From a checkpoint of a small transformer trained on Wikipedia.
Size: 18 layers, 2 heads of 64 (1 for keys and values), vocabulary 4096.
MLP neurons of a small language model. Each row is named by its layer, matrix (up: input weights) and neuron, and shows model dimensions 48-143. Each number is 128 + 32 x the weight over its row's rms, rounded and kept within 0 to 255.
After each neuron's rows, "fires on" lists the tokens most often at its 100 highest values on Wikipedia text that the model never trained on.

L12.up75 [120  84 134 176 148 115 148 127 153  98 124  91 169  95 109 233  82 176 112  91  71 128 105 112 172 107 182 163 128 126 150 150 122  90 145 145 172  59 181 133 103 112 183 177 150 133 129 108 149 123 163  96 111 146 144 125 120 143 118  97 104 104 116  60 104 135 147 135 116 116 110 138 138  86 149 175 121 106 153  87 112 141 146 119 117 130 147 174 112 103 180 132  54 150 125 175]
fires on: "om", "ol", "el", "m", "il"

L5.up230 [ 66 138 226 167 108  97 100 143 106 171 118 163 121 127  83 139 112 130 151 190 168 109  84  92  89 146  84 127 148 166 183  93 148 165 140 144 195 140 131 183 181 140 136  84 167 127 107 137 172 123 123 134 132 169  93 147 130 116 143  89 120  93 161 116 112 126 163 142 108 174 117 194 113 129 103 104 126  94 131  61 157 137 119 118 168 121 148 117 105 171  93 103  70 142 160 141]
fires on: " |", "\n", " had", "%", " votes", ","

L9.up441 [124  69 178 162  95 120  79 169 167 105 102 174 131  55 112 130 137 110 113  72 126 117 153 149 104 150 109  82 193 122 130 132 129 111  85 160 100 116 125 188 108 104 199 137 108 106 158  83 138 132 154 146  99 113 140 172 139 100 152 138 147 140 110 183 131 212  92 163 101 134 136  76 167  79 152 166 132 134 134  49 109 168 149 109 188 126 188 147 110 140 125  81 110 106 119 164]
fires on: "h", "por", " and", "ome", "he"

L10.up629 [101 151 133 157 132 146 130 131  87 120 181 185 149 111 124 138 115 161  55 101 136 134 146  75 134  93  69 124 160 126 124 104 129  89 116 108 178  99 175 124 145 190 120 165 157 145 134  92 154  88 115  95  99 174 104 150 137  98  68 158 121 144  80 175  87 121 197 136 139 143 160 150 155  79 161  97  69 103 144 148  71 159 159 106 110 123 185 183  96 145 190 115 132  93 151 132]
fires on: " and", ".", "s.", ".\""

L11.up257 [137 183 113  76 138 168 146 112  72 120 149 132 122 169 121 146 115 148 100 178 152 118 160  41 101 173 114 122 120 142 123 114 103 114 105 137 109 143  80  79 129  38 189 131 173 179 109  95 114 154 116 107  97 128 127 197  93  81  85  71 121 127 186 127 113 146 125 149 113 176 210 164 109 187 148 169 182 106 155 129 104 168  87  92 122 152 150 156 119 152 120 135 128 160 150 139]
fires on: "ac", "ap", "ib", " At", "ab", "at"

L10.up310 [ 68  95 112 120 169 143 101 152 140 154 156 174 148 104 159 125 110  88 106  60  89 142 101 155 124 119 174 169 164 161 137 120  70 131 114  88 100 137 124  86 174  78 111 157 108 119 122 128 142 156 102  84 122 156 137 153  54 138 119 115 170 137 153  89 199 153 133  88 124 185 130 218 114 142 221 161 148  85 132 135 153 131 172 133 103  77 153 146 121 143 118 120 132  75 132 139]
fires on: " |"

L4.up178 [ 63 139 162 130 127 135 124 154 122 142 100 157 142 121 106 138 177 103 106 108 127 108 173 131 142 116  85  50 121 124 115  93  90 150 117 159 166 198 105 137 124 157 121  52  83 122 181  95 100 103  72  46 114 195 117 152 128  81 114 153 110 177 115 111  86 168 138 159 109 144 138 109 158 131 139  73 168 108 146 112 137 109 160 123 110 148 179 198 171 163 103 116 181 185 145 156]
fires on: "ia", "ess", "ins", "s", "fess", "ts"

L10.up339 [ 70 254 169 169 163 178 113 143 109 127 145 143 134 102 125 127 137 165 110 136  82 123 162 167 153  94 158  68 133 233 136  96 136 111 118 129 113 116 112 156 197 146 133 143 138 112  96  94 194 138  89 148 154 131 193 165 150 148 109 142 145 125 151 154 126 139 169 149 115 168 135 169 145 127 112  51 101  91 144  68  88 118 184 107 116 119 148 124 108 143 186 107 164 103  80 175]
fires on: "ar", "ad", " United", "and", "ing", "I"

L12.up582 [128 131 101 204 143 147 132 158 105 120 133 148 148 158 144  92 121  76  62  73 127  84 170 101 109 120 134 119 126 141 135 102  75 118 122 138 153 113 148 156 128  91 168  34  65 134 102 128 119 161 133  96 154 174 145 115 158  83 120 180 158 116 175  95  95 104 169 110 158 127 136 121 129 145 156 124 127 147 207  72 170 159 108  75 136 123 120 139 102 187 138  95 109  96 155 123]
fires on: "P", "T", "F", "S", "R"

L14.up307 [119 124 148  86 177 156 150 132 139 112  95 179 135 120 145 109 115 159 147 146 198 150 103  83 185 141 116 123 158 104 140 155 119 115 118  90 164 100 103 113 184 144 148 153 106 129 160 124 139 113 114 144 112 128 136 122  93 121 168  86  78  40  86 132 113  96 112 149 132 215 107 108 158 183 130 129 137 124 113 162  78 230 167  96 169  89 204 140 128 111 171 122  86 145 155 102]
fires on: "est", "or", "ed", "er", "y", "ant"

L14.up390 [140  72 151 157 121 114 139 134 132 154 124 149 120 149 135 124 111 114 113 143 159 161  76 146 105 189 137 121  96 130 164 162  81 111 175 130 151 113  86  84  94 174 170  66  38 121 107  98 164 125 143 160 147 150 127 148  98 135 103 135 134 121 102 178 159 136 120  93 177 116 111 121 116 115 121 153 118 101 124 112  13 129 153 160  97 132 149 117 108 174 203 116  99 130 140 171]
fires on: "-", " v", "em", "m", " V", "-H"

L14.up44 [141 121 173 178 184 183 114 110  24 115 128 126 109 133 122 157 126 111  73 134 187 182 142 142 147  98 131 146 167 120 134  91 105 154 104  98 151 143 100  92 137 148 125 141  60  63 167 139 163 106 169 138 107 122 193 114  58  95 122 167 134 128 123 104 114 107 168 118 133 183 165 148 108 134 155  84  74 130 104  90  88 120 155 116 140 138 164 178 114  86 102 155 171 159 150  82]
fires on: "y", "is", "s", "z", "ch", "h"

L3.up302 [137  99 119 149 132 108 126 153 213 113 189 166 128 138 155 134 131 116  72 104  91  88 146 151 110 152 109  94 122 121 169 149 160  89 130 208 193  66  91 135 132 125 163 144 113 166 115 133 124 100 160  63 139 123 114 154 166 113 109 110 118  90 161 104 148 166 125 103 105  95 144 198 122 128 150 151 133 108 163 111  99  93 158  75 132 111 124 140  97 188  93  83 169  75 106 120]
fires on: " prop", " imp", " expl", " resp", " exper"

L11.up524 [166 189 166 126 181  61  92 126 103 158 122 131 125  77 149 101 122 131 161 132 114 121 147 101 142 151 107 155 154 170 113 124  87 102  87  69 152  99  88 165 163  76 130 154 169 146 187 128 123 192  80 178  92 148  98 103  61 119 111  95 102 100 135 120 135 100 104 122 153 131 193 135 160 238 140 143 107 136 192  68  71 112 120 151 102 127 135 157 127 158  84 168 122 172 107  72]
fires on: "or", "ar", "ort", "er", "aps", "oc"

L11.up44 [ 74 111 137 117 128 125 109 161 105  97 153 156 145 113 114 196  34 110  36 103 133 121 168 116 203  82 143 151 191 148 130 106 128 118 128 112 118 108 149 121 145 146 128 183 101 146 102 112 126 142  92 110 106 132 164 133 138  73 135 189 108 123 118 113  91  99 171  84 158 159 129 106 131  70 180 102  76 119 142 148  99 120  88 127 118  65 132 150 116 163 152 126 125  69 125 144]
fires on: ".", " where", " including", "s."

L14.up274 [105 214 141 159 151 154 150 186 151 102 129 102 164  95 134 111 104 140 104 130  76 149 159 132 150 123 124 145  84 173 153 128 110 129 134 111 125  70 101 192 144 108 144  76 104 141 131 109 108 114  96  99 126 144 162 131 132 100  89 131 111 102  80 121 157 157 137 131  94 128 137 167 147 136 141 143 136 164 102 150  99  96 116  76 102 156 143 151 100 141 169 105 166 142 160 156]
fires on: "an", "ang", "ar", "ing", "ord"

L2.up252 [139 141 193 176 157 123  63 141 141 191 103 147 129  81 128 155 142 101 144 134 161 134  96 153 156 138  79 122 118 141  74 109 141 109 130 113 118 118 120 180 181 169 171 106  64 142 121 122 140  98 147 110 129 133 176 133 100 108  97 119 106 114 132 118 125 152 170 128 149 145 120 158 128 132 112  90 105  95 102 114 145 136  94 124 181 111 161  87 123 124 105 121 107 126  96 141]
fires on: " B", "h", " 2", "3", "2"

L11.up161 [ 68 173 132 141 129  98  84 142 110 185 185  91 114 151  83  82 179  84  84  80 117  93 117 180 161 162  98 150  66 134 158 189  88 141 111 153 121  98  83 137 136  94 160  92 138 114  77 135 147 125 131 163 147 116 163 139 122  84 106 144 143 184  92  94 190 136 169 122 130 170 210 164 103 129 149 157 117 112 163  85 108 123 164 147 141 100 129 158 188 179 123 148 174 124 125 118]
fires on: "at", "f", "th", "ight", "ou", " th"

L4.up330 [140 124 156 122 139 100 108 188 113 126 176 102 139  82 164 107  67 128 109  75 140 141 161 136 218 115 105  91 131 117 148 116 146 121  70 141 125 142 120 140 140 170 124  97  99  86 114  37 132  95  73  82 140 151 137 119 128 114  98 189 117 152 109  72 145 137 134  82 140 146 130  84 106 162 136 104 145 132  81 142  88 107 187 107  69 141 167 204 127 189 124 119 139 143 145 157]
fires on: "us", "cept", "e", "ess", "fess", "ist"

L4.up540 [143 108 153 126 123  63 118 189  67  94 173  91 105 151 157 145 153 113 112 114  67  90  96 117 134 132 178 143 108 150 161 146 129 115 129 130 118 147  97  94 139 141  85  97 109 133 185 100 136  88 115 169  65 115 173 203 106 169 130 136  74 126 127 125  82 124 138  40 161  98 199 127 133 114 121 144 154 133 121 114  94 141  72 156 110 149 207 180 107 176 127 147  98 148 117 212]
fires on: "ic", "er", "s"

L14.up358 [109 144  76 187  97  87 101 185 128 124 156  99 105  39 157 189 101 123 102  86 111 107  78 143 183  89 171 147 122 176 115 115 122 124  77 120 155  94  90 185 144  68 120  94 117  57 123 126 142  65 131 145 159 144 151 125 169 192  30 129 105 159 135 102 129 157 163 135 142 137 159 158  85 150 185 138 135 116 122 117 142 154 181 129 128 130 160 179 139  90 104 179 149 102 125 125]
fires on: "ell", "i", "re", "r", "er", "ic"

L11.up505 [147 124 137  85 193 113  61 113 128 106  90 111 143 114 152 175 137 114 145 101 143 193 147  75 150 125  83 165  84 145 152 155  95 130 120 146 153  82 117 133 124 115 128 153 121 108 116  74 138 133 136 108 113 116 141 161  80 142 141 121  97 126 152  96  59  99 161 168 124 145  78 145 147  80 125 165 125 131 169  76 126 174 143 122 156  99 181 108  60 120 155 107  94 168  87 177]
fires on: " and", "d", "J", "L", "D", "ally"

L5.up88 [150 185 141 115 126  93 162 157 105 159 153 138 137 124 179 109  62 113  82 130 124 132 139 127 183 135 135 105 134 201  93  90 125 130 121 126 123 115 109 121 131 110 142 149 121 169  83 141 104 166 143 175 150 144 152 103  95 163  91  49 116  51 153 124 104  92  87  81  91 163 162 142 142 173 120  81 140 160 164 110 131 113 154  81 116  51 128 108  89 193 176  84 113 142 105 114]
fires on: "ar", "am", "or", " 24", " General", "==="

L3.up58 [ 53 119 116 157 118 143  92 110 138  95 134 119  91 136 147 143 110  47 149  67  70  75 109 128  80 116 205 143 141 196 176 149 122 162 108 208 149 136 104 145 176 168 109 109 113 113 152 132 142 118  88 142 107 120 137 155 140 102 120 146  69 158 142 152 137 119 137  54  78 127 130 155  98 134 128 136  92 130 161  97 136 125 118  75  87 129 183 142  82 175  89 170  93 143 149 210]
fires on: "s", ".", "res", "ers", "ric", "b"

L12.up202 [ 99  76 102 187 114  98  68 152  72  93 111 138 123 118  94 159  70 145  98 120  88  76 120  57 194 110 102 144 126 166 162  97 148  94 118 129 154 139 119 127 122 146 126 113 136 116 121 147  89 159 164 154 127 189 163  97 146 169 173 166 142 131 134  93 156  87 173  90  80 166  91 155  91  52 111 100 174  96 108 148 160 203 150 137 125 121 175 148 100 125 150 101 147 165  92 134]
fires on: "==", "\n", " career", "s==", "L", " information"

L5.up176 [ 95 181 154 160 135  83  99 182  94 141 180 140 107 123 155 175 124 169 128 135 144 110 156 111 129 137 113 154 123 128 169  97 137 117 110  88 128 148 122 165 204  98 172  97 110 151 168  94  97 137  62 102 142 165 138 166  32  67  39  54 133 101  97 119 123 161 102 189 101 108 142 215 116 172 139 138  84 133  81  71 125  90 107 105  58 118 128 163 164 133  84 144  94 112 157 141]
fires on: "ight", "if", " Scot", " t", "-t", "ens"

L4.up287 [117 139 130 110 103 109 135 206 126 106 149 104 105  58 142 190 100 131 123  82  69  69  88 150 111  96 171 120 164 133 126 131  86 150 146 140 135 121 148 155 120 109 108  96 130 136 128 159 166 170 133 100 119 135 122 179  63 106 166 102  61 187 163 137 136  91 166 112 112 161  77  88  59 201 165  70 135 131 124 149 165 115 137 134 163 111 130 120  74 116  95 150 123 139 130 122]
fires on: "re", "ou", "pe", " :"

L11.up566 [ 72 158 149 122 138  99  57  90  82 107 143 172 104  54  95 179 142 136 124 166  71 145  82  83 115 123 149 133 188 150 158 152 106 134 139 158 171 142 150 169 121 121 139 111 106 111  75 119 123 201 122 115 128 101  84 136 119  98  92 141  98 101 180 133  90 133 124 124  92 111 121 197 105 183 105 107 115 114 174  65 165  63 231 125 149  77 174 128  88 161 162 152 129 142 150  83]
fires on: " |", " n", "\n", " first", " ", "s"

L5.up107 [ 56 145 129 176 166 101 107 153 110 144 153 117 151 123 132 162 152 113  73 122 111 133 111 118 149 138 178 131 170  85 126 126 148 114  73  91 167 103 123 167 149 100 106  98 180 126 134 134 138 132 110  96 141 157 114 178 124 116 120 112  68 164  89 100 173 154 158 143  61 153 117 168  91 107 107  89 162 101 196 147 137  75 183 232  92 110 148  83 152 149 164 180  56 169 103 125]
fires on: " record", " def", " suff", " career", " ret"

L11.up383 [153 168 132 151 101  46 129 143 175  99 140 126  89 124 105 214 109 201 103  99 121 105 154  79 206 135 114  78  67 110 181 135  73 178 102  84 140 116 142 161 158 171 110 102  83 128 150 148 142 145 130 138  83  86 135 162  86 133  84 137  85 110 133 111 133 162 160 104 156 130 175 180 101 134 159 150 103 114 133 132 135 159 116 116 131  94 134 147 104 186 156 136  71 118 117 179]
fires on: " of", "-", "ed", "ic", "f", "r"

L9.up249 [120  49 149 108 169 116 153 165 130  97 161 152 123 151  82 146 183 127 144 112  93 128  57  99 167 133 141 117 137 164 132 115 140  79  76 144  83 145 104  91 163 147 129 100 121 152 110  49 138 150 119 128 114 157 170 109  61 122 130 161 174 120 143 150 123 126 146 110  90 171 178 193 170 154 180 143 164 129 165 121 132 117 156 114 131 123 109 168 105 126 197 152  59  75 141 123]
fires on: "i", "x", "ent", "is", "ital", "or"

L11.up514 [127 165  82 136 169 104 137 111  78 125 205 107 130  56 138 117 100  69  95 101 125 130  87 156 117 189 190 128  98 104 130 130 160 137  76 144 184 106 119 142 143  78 106 107  96 105 135 132 103  94 112 100 117 141 155 127 112 117 107 112 115 102 172 138 130 123 107 158 210 164 108 112 138 211 159  56  95 134 123  92 148 101 129 157  72 101 146 199 170 143  46 108 108 114 128 141]
fires on: "ell", "ill", "ir", "ur", "re", "it"

L14.up201 [169  85 143 122 152 116 151 128 182 162 143 177 126 137 147 152 171 142 118  77 198 170 124 146  84 105 101  67 132 156  94 119 145 173 115 144 141  92 117 111 119 109 124  98 125 162 174 139 153 134 147  28 127 153 176 175 129  87 138 158 116  88 120 131 145 100 171  56  96 165 168 136 122 137 114 133 154  96 180  93 153 137 105 122 118 173 182 106 111 160 166  96 135  97  75  99]
fires on: " help", "-", " known", "all", "v"

L4.up209 [162 100 155 170 162  98  73 109 131 108 157 135 126 110 167 151  89 159  55 135 127 131  66 145  76 100 121 103 179 157 142  73 126 147 107 124 177 102 143 154 144 186 148 112  41 174 140 114 128 176  97 109 109 124 120 145 104 109 102 131  87 118 130  70  56 108 122 140 142 141 145 161 120 126 147 108 133 112 176  69  95 168  97 149 198  91 170  92 149 178 124 108  66 170 107  91]
fires on: ";", "30", " 2", "3"

L2.up241 [101  84 125 109 140 106 110 162 141 118 179 160 146 150 167 134 114 136  51 135 107 135 146 125 115 137 131 119 141 141 158 115 134 129 113 124 135 127  90 149 101  91 123  95  81 146  94  90 105 165 121  97 146 140 162 133 121 142  94 156  93 103 145  35 132 169 149 161 107 118 133 163 137 113 184 169 103 124 145 117 117 113 186 119 120  75 113 230 144 122 194  90 119 151 128 155]
fires on: " comp", " resp", " exper", " instit", " appro", " acc"

L3.up49 [177  80 165 149 128 155 126 111 101 154 109 153 149 168 128  84 146 206 158  52 157 185  83 134 131 178 103  75 106  97 128 114 125 112 127 180 123 175 131 158 116 138 100 116 130 165 129 115  93 166 143 114  89 133 131  99  97  83 162 143 154  91 128  72 112  69 193 107 167 212 147  98 149  76 103 107 125 105 139 102 128 170 134 112 144 124 173  92 116 157 122  94 130 115  91 140]
fires on: "\"", "ations", " larg", "ters", "ational", " fin"

L4.up500 [109  42 136 179 114 116 123 190  65 131 108  93 119 123 129  93 123  98 116 137 193 138 164 168 112 159 141 103 127  14 195 166 128 118 118 135 149 133 121 112 156 152 105  72 122  95 184 143 140 149 141 155 121  97 111 198  66  89 115 158 158 141 132 153  96 102 169 115 153  88 212 137 141 115 133 166  92 157 148  87 129 147  68 130 113  96 109 150 145 212 110 127  62  82 124 165]
fires on: "é", "board", "right", " inf", " draw", "te"

L3.up165 [196  70 137 128 164 100  71 162  85 126 161 173 125 136 125 107 137  90 137  90 126  99 127 108 101 165 163 118 135 115 129 120  93 106 113  69 182 145 102 119 145  70 105 107  86 178 203 114 157 114 162 147 127 125 130 175  72 121 138 119 180  73 127 184 122 147  67 150 137 138 103 175 133 184 114 109 139  95  97  79 188  78  96 138 120  77 145 121 174 133  75 142 102 136  53 186]
fires on: "-year", " '", " old", "'s", " \""

L8.up567 [110  97 150 109 163 104  92  97 145 118  92 101 162 111 181 197 125 148 173 146 160 167 175  64 117 135 120  80 107 179 145 140 134 122 150 118 149  95 129 110 133 129 155 123 104 163 179 123 118 153 141 131 144 109 138 165  66 145 183  96 106  71  97 123  59 121 169 162 115 154 114 155 138 117 127  87 101 102 162  61 100 208 159 140 149  58 230 153 176 109 163 104 114 126 154 151]
fires on: "N", "D", "A", ".", "L", "S"

L2.up431 [104 188  97 137  48  90 152 191 100 157 154  81 194 122 128 131 101  79 106 104  55 160 135 130 106 177  79 144 139 112 171 155 128 111 117 170  96 158 111 176 161 130 150  55  87  83 112  85 113 115 139 148 132 126 145 112 114  97 145  80 153 134  99 101 143 125 160 158  37 126 180 179 103 141 148  57 167 138 172  85 145 135 183 141 143 132 122 115  82 124 137 132 171 140  45 196]
fires on: "ournal", " exper", "stru", " crit", " know", "pec"

L8.up164 [108 204 122 128 144  99  89  83 108 148 103 114 166 112  99 227 128  95 113  59 111 108 118 116 164 137 122 119  91 133 111 126 109 127  88 132  84 123  86 202 158 131 138 199 152  88 123 135 142 118  84 155 105 182 124 157 165  99 103 132 189 131 140 145  82 113 134 220 104 162 122 158 216 120 134 161 118 124  90 119 126 150 196 114 158 153 156 105  90 131  95  51  89 156 103 192]
fires on: "p", "m", "on", "ad", "un", "ew"

L10.up375 [112 160 161  86 116 141 134 191 165 147 167 164  90 172  92 158 119 135  97 201  93  86 136 130 156 102 198 136 120 136 163 154  77 115 104 120 129  86 107 126 152 183 114 149  71 161 111  78 141  86 165 134 171 105 175 193 111 181 144 184 144  85 118 133 166  91 176 133  69 118 145 153  99 146 131 107 122 135 159  97 133  99  73 144  85  91 115 142  86 118 127 130 100  63 112 157]
fires on: "ot", "at", " for", "out", "ham", "is"

L9.up362 [127 106 199 157 103 119  98 158 130  92 102 105 145 125 174 139 159 164  92 181 164 232 118 100 182 106 108 120 115 108 127 119 120  79  85 145 136 115 117 153 162 142  93  97 123 143 110 118  90 120 130 125 128 163 115 122 137 170 153  50 162 109  76 138 115 123 128  79 179 245  96 104 157 138 111 202 103 145 117 120 112 123 158 141 124  65 190 186 116 191 141 130 100 138 121 110]
fires on: "er", "olar", " player", "or", "ist"

L11.up189 [123 127 111 204 110 146 108 169  65  95 136 115  84 132 127 121 142 129 134  73  96 101  59 153 124 165  64 173 114 169 152 122  67  98 122 133  76 129  90 184 180 135 110 116 148 127  88 112 106 146 150 142 120 190 122 185 106  93 138 118 129 178 136 196 131  88 127 131 105 152 122 108 118  89 149  81 138 123 125 104 136 171 194 145 123 138 129 118  81 117 133 185 126 187 168  89]
fires on: " |", "\n", " details", "s=="

L2.up184 [141 172 146 111 149 109 103 136  80 129  60 139 142  91 144 129 117 122 122 142 174 178 197 143 124 138  83 133 149 171 112 141 137 131  97 144  76 197 125 140 129  36 128  92 108 136 152 104 100 191 178 112 119 183  96 121 181 125 223 141 105 153 118 151 126 118  62 131 120 180  96 106 181 192 100 100 178 132 140 107 108  99 142  80 130 157 126 127 132 106 137 164  72  95  95 111]
fires on: "road", " government", " development", " research", "mercial", " species"

L10.up568 [104 124 141 109 146 175 142 189 118 154 183 123 126 196 137  80 127 116 105 136 169 114 115 127 169 128 122 114 118 137 167 165 124 168 128 133 175 119 116 145 166 108 156 125 116 128 158 100 157  92 113 127 122 161 162 112 142  77 107 102 132 192  82 140 128 104 121  92  72 145 145 191 135 187 149 118 164 142  95  82 139  94 225 120  59 122 104 193 174 115 144 129 111 143 121 105]
fires on: "s", "ut", "al", "ing"

L4.up436 [171 216 143  95 143  94 132 134 113 176  79 112 136  99 107 104 194 140 131 104 160  78 151 125 123 110 171  71 145 132 123 118  85  85 121 131 185 114 112 192 128 123 164  99  95 130 159 156 159 125 112 101 118 113 202 191 139  29 111 108 114 130 141  85 125  98  87 123 165 109 132 109 143 212 128  14 115 143 143 107 130 139  92 103  97 141 144 173 146 153 106  71 152 170  95 121]
fires on: "ification", "ion", "cted", " gen", "ved", " for"

L3.up118 [121  90 127 152 136  91 128  92  87 120 127 122 152 117 146 102 155 140 135 125 188 156 130 109 174 136 166 162 172 110 136  88 126 135 130 111 190 105  64  97 147  89 115 156  76 116 168 156 114 120 129  77 149 115 169  83 103 110 200 143 141 104 131 152  82 108 107 125 138 175 134 103 116 134 131 126 152 126 117 149 130 194 218  95  86  98 142 177 100 145  96 229  89 122 122 163]
fires on: "y", "ed", "m", "ch", "al"

L3.up84 [130 153 150 119 159  95 132 173  77 173 101 133 117 122 143 146 197 118 140  88  93 150  98 110 162 124 122  81 168 102 126 113 135 110 113  78 190 161 124 123 106 172 112  29  83 164  71 107  99 126 139  44 100 128 117 123 115  36 140 158 137 114 116 130 166 135 131 148 157  87  90  87  75 172 118  82 164 152 154  85 111 145 123 112 109  97 141  87 176 122 111  56 158 154  89 126]
fires on: "ely", "ily", "ially", "ually", "ly", " less"

L6.up385 [150 121 115  65 144 112 113 133  74 102 121 160 159 103 140  96  73 182 121 149 156  97  65 137 143 110 134 168 152 143 143 129 132 141  94  73 117 126  97 109 141  93 139 126 176 179 105 128  69 203 164  89  79 138 157 108  46 169 163 103 161  89 137 147 122 142  52 130 152 226 137 143 194 192 132 160 116 131 133 145 126 169 182 139  99 107 122 115 144 137 160 169 140 165  97  84]
fires on: "or", "inal", "th", "ar", "al", "als"

L8.up373 [148 123 179 136 116  50 171 167  53 169 102  64 179 134 113 175 110  97 143 152 119 125 165  83 149 125 109 109 106 119 146 136 121  99  96 161 107 179  68 119 140 140 164  93 121 174  91  87 103 144 109 116 130 101 159 190 118  72 148  60  94 119  97 108 143 124 141 164 111 134 149 140 142 137 119 113 138 131 158 114 123 134 135 107 111 138 124  93 224 134  95 149 170 157 104 150]
fires on: "-", "ac", "at", "it", "ic"

L9.up315 [195 105 159 135 175  61 119 154  95 141 164 120 128 143 126 183 145 196 128 139 121 127 138 148 159 140  73 112 103  80 142 186  94 159  94 142 130 116 139 195 125 155 112 103 109 185 150 106  66 159 164 171  78 174  92 137  79 143  86 134 169 107  89 132 107 146  53 126 188 181 182 118 140 162 156  89  72 136 125 140 109 142 112 103 155 121 141  88 121 169 122 153 155 144 105 161]
fires on: "-", "ic", "ed"

L4.up590 [109 161 168 162 160 138 153 134 103 131 130 151 132 112 162 147 133 186 120 134 167 167 147 136  91  80 149  87 151  83 178  99 105 144 102 107 138 158  99 103 122  87 120  95 124 133 155 120 137 189 150 100 130 142 146 131  96  70 132 100 100 145  99 116 136  98 195 158 141 119 186 140 104 167 149  87 174  81 137 133  96 144 185 137 153 138 193 124 162 155 181 110 147 183  94  52]
fires on: "v", "-", "erv", "c", " success", "medi"

L6.up609 [152  88 170 159 127  50  85 151 141  69  62 173 140 159 161 130  55  72 121  61 106 139  92 109 141 123 164 154 138 171  62 127 107 134 106 118 105 167  72 136 172  85  81 160 215 135 122 120  97 148 130 129 130 136 184 132 130 173 119 100 110 171 146 181 165 119 112 129 157 188 171 188 129 166 119 165 164 129 144 133 136 144 136 138  79 131 128 126 142 179 103 147 123 119 146 138]
fires on: "ore", "ran", "l", "r", "ch", " |"

L3.up10 [150  53 199 143 153 136 152 189 138 195 200 134 162   0  93 130 101 141 119 165 146 141  77 159 165 104  87 126 189 113 114 126 160 147  95 110 147 149 102 133 121 103 110 108 113 123 123 118 106 129 119 121 128 181 131  66 112 126  98 128 161 149 110 105 172 165 126 107 135 156 137 131 170 164  90 107 164 110 163 135 136 122 148  98 130  79 131 111 146 192 135 103  60 140 106 109]
fires on: "ural", " species", "al", " construction", "ary", " discover"

L4.up368 [164 126 172 138 154 121 157 173 103 157 111 160 163  55  86 143  88 141 158 124 146 120  75 112 155  85 166 132 105 157 125 144 129 180 106  96  75 110 110 120 188  77 107 107 149 156 134  96 112  75 125 102 109 155 231 150 118 100 114 134 176  71 131 112 141 143 127 139 166 178 154 151 150 141 157 106  99 111 123 149 139 130 133 135  61 110 168 142 140 124 134 118 120 145 142 109]
fires on: "-", "h", "th", "al", "ial"

L9.up476 [ 86 142 104 110 123 127 131 124 137 164 143 155 120 137 151  71  58 113  15 155 132 154 130 113 138  88 110 135 107 142 159 116 100 133 135 100 141 123 180 112 210 163 115 123 110 135 138 145 116 134 101  61  68 136 136  99 123  85 170 163 166 132 146  99 101  81 105  59 174 123 153 165 146 108 216 131 124 107 130 132  83 173 172 160 154  95 168 156 152 120 160 130 170  53 177 111]
fires on: ".", " |", "S", "s.", "L", "\"."

L10.up630 [ 80 142 164 116 171 108 153 116  69 122 167  99 147 240 144 127 110  80 116  89 106 211 115 129 159 117 131 121 142 107 119 163 151 126  79  93 139 127 129 136 123 113 135  77 151 167 120  65 127  98  95 111 156 157 109 129 135 140 143  81 153 169  85 154 121  91 120 185 124 180 181 146 117 153 117  72 122 141 118  80 161 101 164 117 113  89 166 157 131 123 154 176 137 136 144 118]
fires on: "==", "ing", "s", "ed", " set"

L2.up87 [127 198 197  82 136 108 143  75 220  91 163 142 167 137 145 178 130 159 117 101 138 177 120 151  94 141 137 113 143 126  95 115 117 135 127 127 162 155 148 145 156  79 108  73 105 136 156 117 103 140 108  82 115 114 102 151 142 104 111 169 152 148 129  67  81 146 158  77 143 199 170 145 110 151 110 115 106 161 142 107  92 115 184 129 138 157 180  97  42 133 200  32 149  77  87 138]
fires on: " Kore", " rather", " hand", " given", " seen", "and"